Weights of a small GPT-style language model, trained from scratch on English Wikipedia: no biases in attention or MLP, tied embeddings.
MLP neurons of a small language model. Each row is named by its layer, matrix (up: input weights; down: output weights) and neuron, and shows model dimensions 128-223. Each number is 128 + 24 x the weight over its row's rms, rounded and kept within 0 to 255.
After each neuron's rows, "fires in" lists the words (lower case) most often at its 100 highest values on Wikipedia text that the model never trained on.

L7.up963 [123 122 151 161 133 114 133 113 123 116 105 155 105  84 143 156 137 100 153 143 120 105 145  88 161 123 125 144 195 111 109 149 173 151 144 157 107 128 172 122 141 139 101 118 138 151 164 113  76 135 141 162 176 102  87 146 154  97 101 109 141 132  91 109 112 131 154 109 113 148 118  96 125 100 130 168 120 105  94 170 148 114 143  93 109 133 157 117 128 121 131 103  85 132 136 163]
L7.down963 [130 156 108 108  67 154 141 163 139  97  85 103 112 127 122 152 112 132  99  93 139 133 121 156 125 134 153 165 113  70 115  99  81 147 129 108 115 117 105 103 133 108 118 139 148  99 151 122 159 161 121 107  56 141  85 156 124 104 131 147 124 142 116 143 142 131 113 125  84 136 187 180 144 149 156  77  95 105 153  80 160 146 120 120 134 147 113  78 128 151 137 136 134 113 122 128]
fires in: "he", "which", "said", "also", "was"

L8.up947 [116 123 177 119 131 156 126 132 128 145 114 133 147 109 120 156 138 113 118 144 115  79 168 130 144 111 132 135 160 120 135 142 172 150 155 159 125 102 155 105 111 162 131 107 126 199  97 124 104 112 116 190 151 108 134 126 134 129 127 137 156 143  96 131 117  97 128 131 127 154 158 107 167 129 119 148 134 105 131 143 131 117 120  72 125 137 141 129 156 124 117 138  98 165 157 139]
L8.down947 [155 157 136  97 116 166 119 147 124 135 102 100 134 118 122 129 121 156 122 106 117 119 151 143 113 126 114 151 148 155  88 142 156 127 166 133 126 116 138 116 111 118 165 127 177 148 132 121 115 134 152 149 119  97 161 142 115  91 136 109 121 100 126 109 161  91 110 147 145 182 152  65 157 127 109 145  99 119 132 105 113 100 141 113 131 115 132 110 152  74 105 128  90 107  97 176]
fires in: "also", "be", "been", "he", "have"

L5.up262 [ 94 141 132 152 124 132 130 131 149 155 146 127  58 134 134 144 140 113 123 134 164 134 174 176 164 159 109 110 117 120 112 186 140  97 144 133  82 165 122 103  58 161 141 120  90 138 103  89 122 131 148 129 180  82 150 127 134 143 136 123  92  91 103  89 142 162 140 160 131 164 147 128 152 137 123 154 192  84 115 140 121 160 127 132 101 126 165 139 149  89  97 143 104 151 156 113]
L5.down262 [157 156 112 119 126 158 131 157 109  91  95 122 102 127 117 161 194 156 117  92  99 119 150 102 171 131 142 148 123 152 112  92 131 142 125  83 153 117 144 151 106 103 139 104 166 122 208 160 127  88 114 100 125 148 155 136 127  92 140  97 120 159 149 131 145  86  94  91 131 100 140 125 129 121 128 106  76 151 115 139 130 146 147 128 131  97 146  93 104 136 105 164 101 110 132 149]
fires in: "would", "not", "will", "could", "can", "to"

L5.up435 [105 158 136 122  76 139 130 122 148 111 168  95 122 137 227 176  84 107 137 133 143 163  94 124 122 134 122 158 155 142 127 115 106  93 113 107  86 182 134 131 108 113 200  90 150 151  78 122  91 134 124 126 126 154 117 135 144 105 150 163  99 152 125 109 115 166 107 149 123 174 122 113 127 158 168 119 104 156 115 149 143 162 119  99  85 115 141 103 134 137 128 141 147 118 131 132]
L5.down435 [147 143 112  96 174  95  48 130 138 106 133  77 124 129 170 120 140 141 120 155 118 123 141 103 149 186 143 106 142 103 131 148  75 140 152 145 116 122 130 128 108 172 153 102  98 134 156 108 126 131 136  94 155  94 124 162 134 143 179 150 147 140 128 154 142  96 143 118 173  85  89 129 125 114 135 157 126 148 126 153 135 107 123 105 128 127 101  90 159 134 103  54 144 116 122 128]
fires in: "april", "october", "december", "january", "september", "november"

L11.up832 [ 98 117 131  97 159 143 154 104 123 119 140 145 150 103 108 159 142 116  86 147 128 125 133 161 158 113 121 123 127 143 114 120 139 187 130 134 134 130 138 140  89  91  98 111  92 154 125 132 131 152 131 138 115 148 121  99 117  94  97 131 173 108  96 137  90 129 104 100 121 145 182 110 174 109 113 130  92 155 153 115 162 125 109 154 141  94 168  75 165  57 104 135 148 119 129 167]
L11.down832 [111 118 160 127  88 119 120 122 138 143 128 121 127  80 121 148 139 101 143 113 144 134 199 128 137 134 138  71 133 135 108 109 161 114 178 132 121 102 129 101 122 158 118 137 133 145 140  87 139 129 105 123 141 142 156 115 132 102 146 119 114 129 125 161 147 123 109 128 123  95 109 128 178 118 152 100 108 134 143 156 112 141 127 143 119 164 110 118 152  83 118 152  78 134 115 137]
fires in: "not", "would", "may", "will", "can"

L5.up278 [119 146 142  94 166 118 134 175 119 154 146 134 142 150 113 155 123 125 124 137 120 125 180 120 125 166 129 127 113 110 122 166 144 149 170 131  90 150 102 111 122  99 119 122 123 146  53 123 122 156 139 137 146 119 132 118 144 120 191 154 116 122 140 116 142 140 147 133 134 140 158 110 162 115  82 153 164 121 119 154 129 118 106 158 143 177 129 119 158 135 119 120 125 138 120  80]
L5.down278 [159 146 171  53 166 127 120 111 113 116 129 142 120 129 141 108 138 146  91 125 147  84 148  90 135 185 143  86 159 161 148 141 136 141 123 139 135  98 181  69  88 149  96 110 169 156 118 160  91 121 129  98 127 140 146 148 127 153 140 121 167  99 158  84 138 155 124 105 122 119 108  99 163 143  96 113 142 129 139 140 116 107 141 148 149 138 132 152 146 125 120 161 105 112 103 128]
fires in: "to"

L7.up104 [131 156 129 103 122 139 137 113 126 167  87 115 149 154 209 156  65 123 170 174 121 164 104 133 112 136 131 161 123 124 116 128 133 121 164 128  92 177 150 174 139 148 151 113 148 148 127 126 111 118 164 104 114 109 125 126 113 137 114 138 131 136 132 121 163 141 148  83 121 131 159 151 145 171 146 145 134 144 141 140 143 139 116 116  90 127 129 116 105 117 108  91 147 135 137 140]
L7.down104 [ 99 126 103 151 137 134 132 104 120 136  83 132 112 143 103 177 110 115 132  96 122 115 121 177 130 107 159 144 184 138 122 136 166  94 106 135 106 127 147 127 134 143 142 113 115 138 143 173 107 123 146 157 120 180 119 112 141 123 110 121 131 167 129 118 117 105 127 153 143 130  86 129 124 113 126  86 143 161  86 126 144 153 117 162 152 164 129 126 165 112 126 130  77 111 137 139]
fires in: "preceded", "aged", "personal", "personnel"

L10.up435 [151 182 128 116 128 175 151 165 115 153 159 107 114 113 144 138 120 138 127 106 115 147  97 115 164 134 127 132 178 127  94 127 142 122 102 150 134 114 111 106  82 174 139 125 117 163 154 166 157 143 123 111 122 148 135  81 112 150 143 123 151 134 155 133 144  98 149 130  94 126 120 127 125 114  89 128  97 116 110 125 145  88 126 117  76 143 140 135 131 186 109 118 107 124 122  92]
L10.down435 [103 132 104 135 170 140 126  99 141 163 105 169 126 157 123 129 123 111 119 150 137 144 138 127  95 142 146  58  97 141 152 104 123 128 123 153 119 109 136 135 144 123 167 111 120  97  95 130 130 126  92 147 133 131 150 161 117 116 110 127 137 141 157 123 144 114 101 127 169 131  98 172  88 117 112 136 121 136 146 105 155 130 102 108 118 112 116  98 113 174 132 110 145 144 149 113]
fires in: "children", "species", "special", "gp", "specific", "championship"

L3.up919 [103 155 169 119 102 138 124 147 162 144 108 119 145 165 152 165 114  90  95 120 142 111 106 138 110 151 128 160 178 131 136 131 141 127  94 122 151 116 156 171 156 137 113 113 132 125 118 150 113 140 141 119 121 132  94 124 101  87 155 160 131 143 133  92 137 110 135  60 135 191 156 114 151 161 138 107 113 134 121 153 168 158 153  91 127 115 135 153 109 162 127 112 135 128 103 117]
L3.down919 [ 91 118 107 148 114 151 109 127 108 147 160 123 157 105 187 151 121  89 140 133 142 108 114 166  86 128 151  92 133  91 170 156  87 132 122 113 100 149 139 125 100  90 147 104 106 124 107 116 120 114 109 130 127 127 140 146 134 130 158 153 105 152 141 142 136 129  82 132 150 181 116 139 141 128 152 134 166 116 132 165 120 146 122 140 113 119 154 130 150 167 127 108 122 158 100 115]
fires in: "october", "december", "march", "april"

L5.up844 [117 134 160 139 140 109 123 114 100 143 111 133 156 127 144 160  87  84 105 142 140 114 132  55 135 130 153 172 146 100 138 118 141 132 166 125  78 140 113 129 120 173 178 110 167 146 119  87  75 184 147 134 157 142 158 119 123 136 137 119 134 153 100 115 121  74 106 153 116 162 121 130 143 130 126 170 127 128 120 109 123  77 157 111 126 148 136  95 128  75 129 121 119 123 169 109]
L5.down844 [136 103 122 128  89 146  89 168 167 137  86 122 131 119 130 124 105 139 158 153 112  49 109  80 151 160  96 143 139 167 104 133 144 120 124 151 158 119  99 110 121 120 120 106 134 135 119 148 157  98 128  93  93  81 117 119 138 116 108 104 129 151 116 163 157 153 136 107 123 104 142 137 112 146 112 115  92 110 177 125  79 149 116 119 123 140 122 142  85  75 145 150 163 148 116 111]
fires in: "first", "it", "only", "which", "also", "most"

L10.up383 [116 132 162 121 119  98 137 116 131 135 124 126 120 158 140 129 120 120 151 177 138 180 106 131 130 120 142 146 125 120 125 120 153 125 123 150 111 179 162 139  93 126 151 110 170 134 138 129 139 198 101 174 140 177  87 118 109 136 143 126 140  97 106 101 117 140 110 116 123 124 171 147 140 121 144 107 148 150 104 123 127 169  70 152 130 176 135 122  95 171 112 159 127 132 123 118]
L10.down383 [142 115 118 107 162 160 118  93 144 128 121 130  99 119 137 146  93 156  97 109 148 133 139 134 130 178  84  81 152 105 146 147 138 134 129 119 102 109 151 147 100 136  65 124 100 150 157  87 107 114 135  73 201 102 127 161 132 120 150 128 139 150 143 122 117 102 112 108 157 168 130 161 149 129 130 129 117 106 148 136 130 137 177 113 146  85 143 122 146 124 121 116 103 145 161 164]
fires in: "an", "april", "the", "involved", "as"

L11.up278 [ 93 133 148 147 135 103 143 171 123 140 101 112 121 184  80 152 127 169 137 153 117 157 156 149 160 146  94  96  91 115 140 124 147 101 133 109 147 137 114 163 108 110  89  99 123 157 100 121 128 162 118 141 154 104 120 104 131 113 108 140 102 131 109 129 129 109 143 118 124 111 143 110 162 129 132 160 124 125 125 116  96  81 118 139 155 141 138 132  99  96 113 166 121 110 122 119]
L11.down278 [141 139 137 140  76 116 135 120 179 150 108  73 132 136 103  87 130 148 156 141 137 129 137 141 112 167  90 138 110  71 156 117 133 119 112 122 139 134 139 140 169 144 100 157 121 105 141  81 136 145 124 114 141 107  93 154 155 148 156 109 114 155 137  91 127 124 131 154 120 118 161 104 126 124 191 101 138 160 101 124 142  80 154 121 140 168 128 121 150  74 123 150  96 105 131 174]
fires in: "an", "place"

L10.up510 [115 138 128 120 160  95 134 121 125 102 116 129 125 159 135 150 131  99  71 123 120 142 133 154 132  91 100 141 117  96  97 140 134 137 121 132 108 121 155 109 125 128 148 103 132 140  66 111 170 118 134 166  96 125 125 108 132 153 135 166 133 137 133 134 128  96 107 125 122 161 104 102 166 158 166 136 126 139 110 188 139 116 142 163 102 156 154 131 121 106  98 151  73  96 114 145]
L10.down510 [109 106 110 159 145 149 127 143  94  75 127 111 118 165 128 153 141 116 140 123 155 158 149 125 155 114 123 106 134 114 100 103 130 146 126 184 163 137 150 167 124 162  96  75 136 119 123 124  95 149  78 115 153 160 190 150 168 127 161 131 114 112 137  98 114  97 147 149 122 148 130 114 145  83 139 124 127 131 102 100 137 123 114 148 136 113 117 134 138  75 122 127 146 108  85 132]
fires in: "will", "can", "than", "may", "to", "would"

L5.up232 [136 159 155 157 132  91 137 116 128 103 148 120 155 110 146 149 104 100 118 146  85  85 142 109 144 116 135 183 160  94 123  95 150 140 174 105 125 109 122 115 140 154  95 111 167 152 130  93  61 151 176 144 124 102 157 126 140  94 150 129 135 147  58 132 113 100 118 145 107 149 133 112 131 131 145 135  92 110 102 143 144 107 161 103 145 137 173 169 123 129 143 130  96 137 118 165]
L5.down232 [121 125 118 113 112 135 133 133 123 180  93 134  90 105 136 135 123 144 124 102 121 112 135 133 114 136 124 136 120 109 117 125 121 115 133 164 135 114 112  72 104 117 168 127 146 124 100 143 130 108 106 137  89 132 114 116 139 125 178 111 135 146 159 129 133 144 122 140 125 118 114 174  99 107 116 165  92 121 140 156 136 112  90  92 115 140 101 126 141 169 159 124 127 156 104 109]
fires in: "he", "where", "who", "when", "also"

L5.up489 [156 138 116 151  85 177 129 128 119  99 113 103 114 162 150 176 146 109 163 120 159 150 128 101 123  94 115 127 118 159 137 142 109 146 117 128 151 127 132 121 170  91 157 106 128 137 101 153 125  90 170 153  67 129 129 123  81  88 154 142 135 136 151 178 151 127 101  97 119 162 137 173 130 143 147 117 136 117 132 153 169 156 125  92 110 122 103 105  80 171 123  67 130 148 122 166]
L5.down489 [149  93 112 163 157 155 142 113 143 131 140 117 115 154 144 164 141 150 133 120 159 128 127 100 107 180 139 169 144 166 136 107 143 126 124  82  88 124 145 122 143 117 150 111 111 136 103 136 118 132 125 124 102 175 123 107 111  86 158 138 137 104 135 147 140 163 130 129 130 120 100 130 148 113 138 105 148 154 165 149 117 106 142 117 113 138 102 119 159  68 150 106 126 147 104 152]
fires in: "preceded", "succeeded", "red", "aged", "retired", "limited"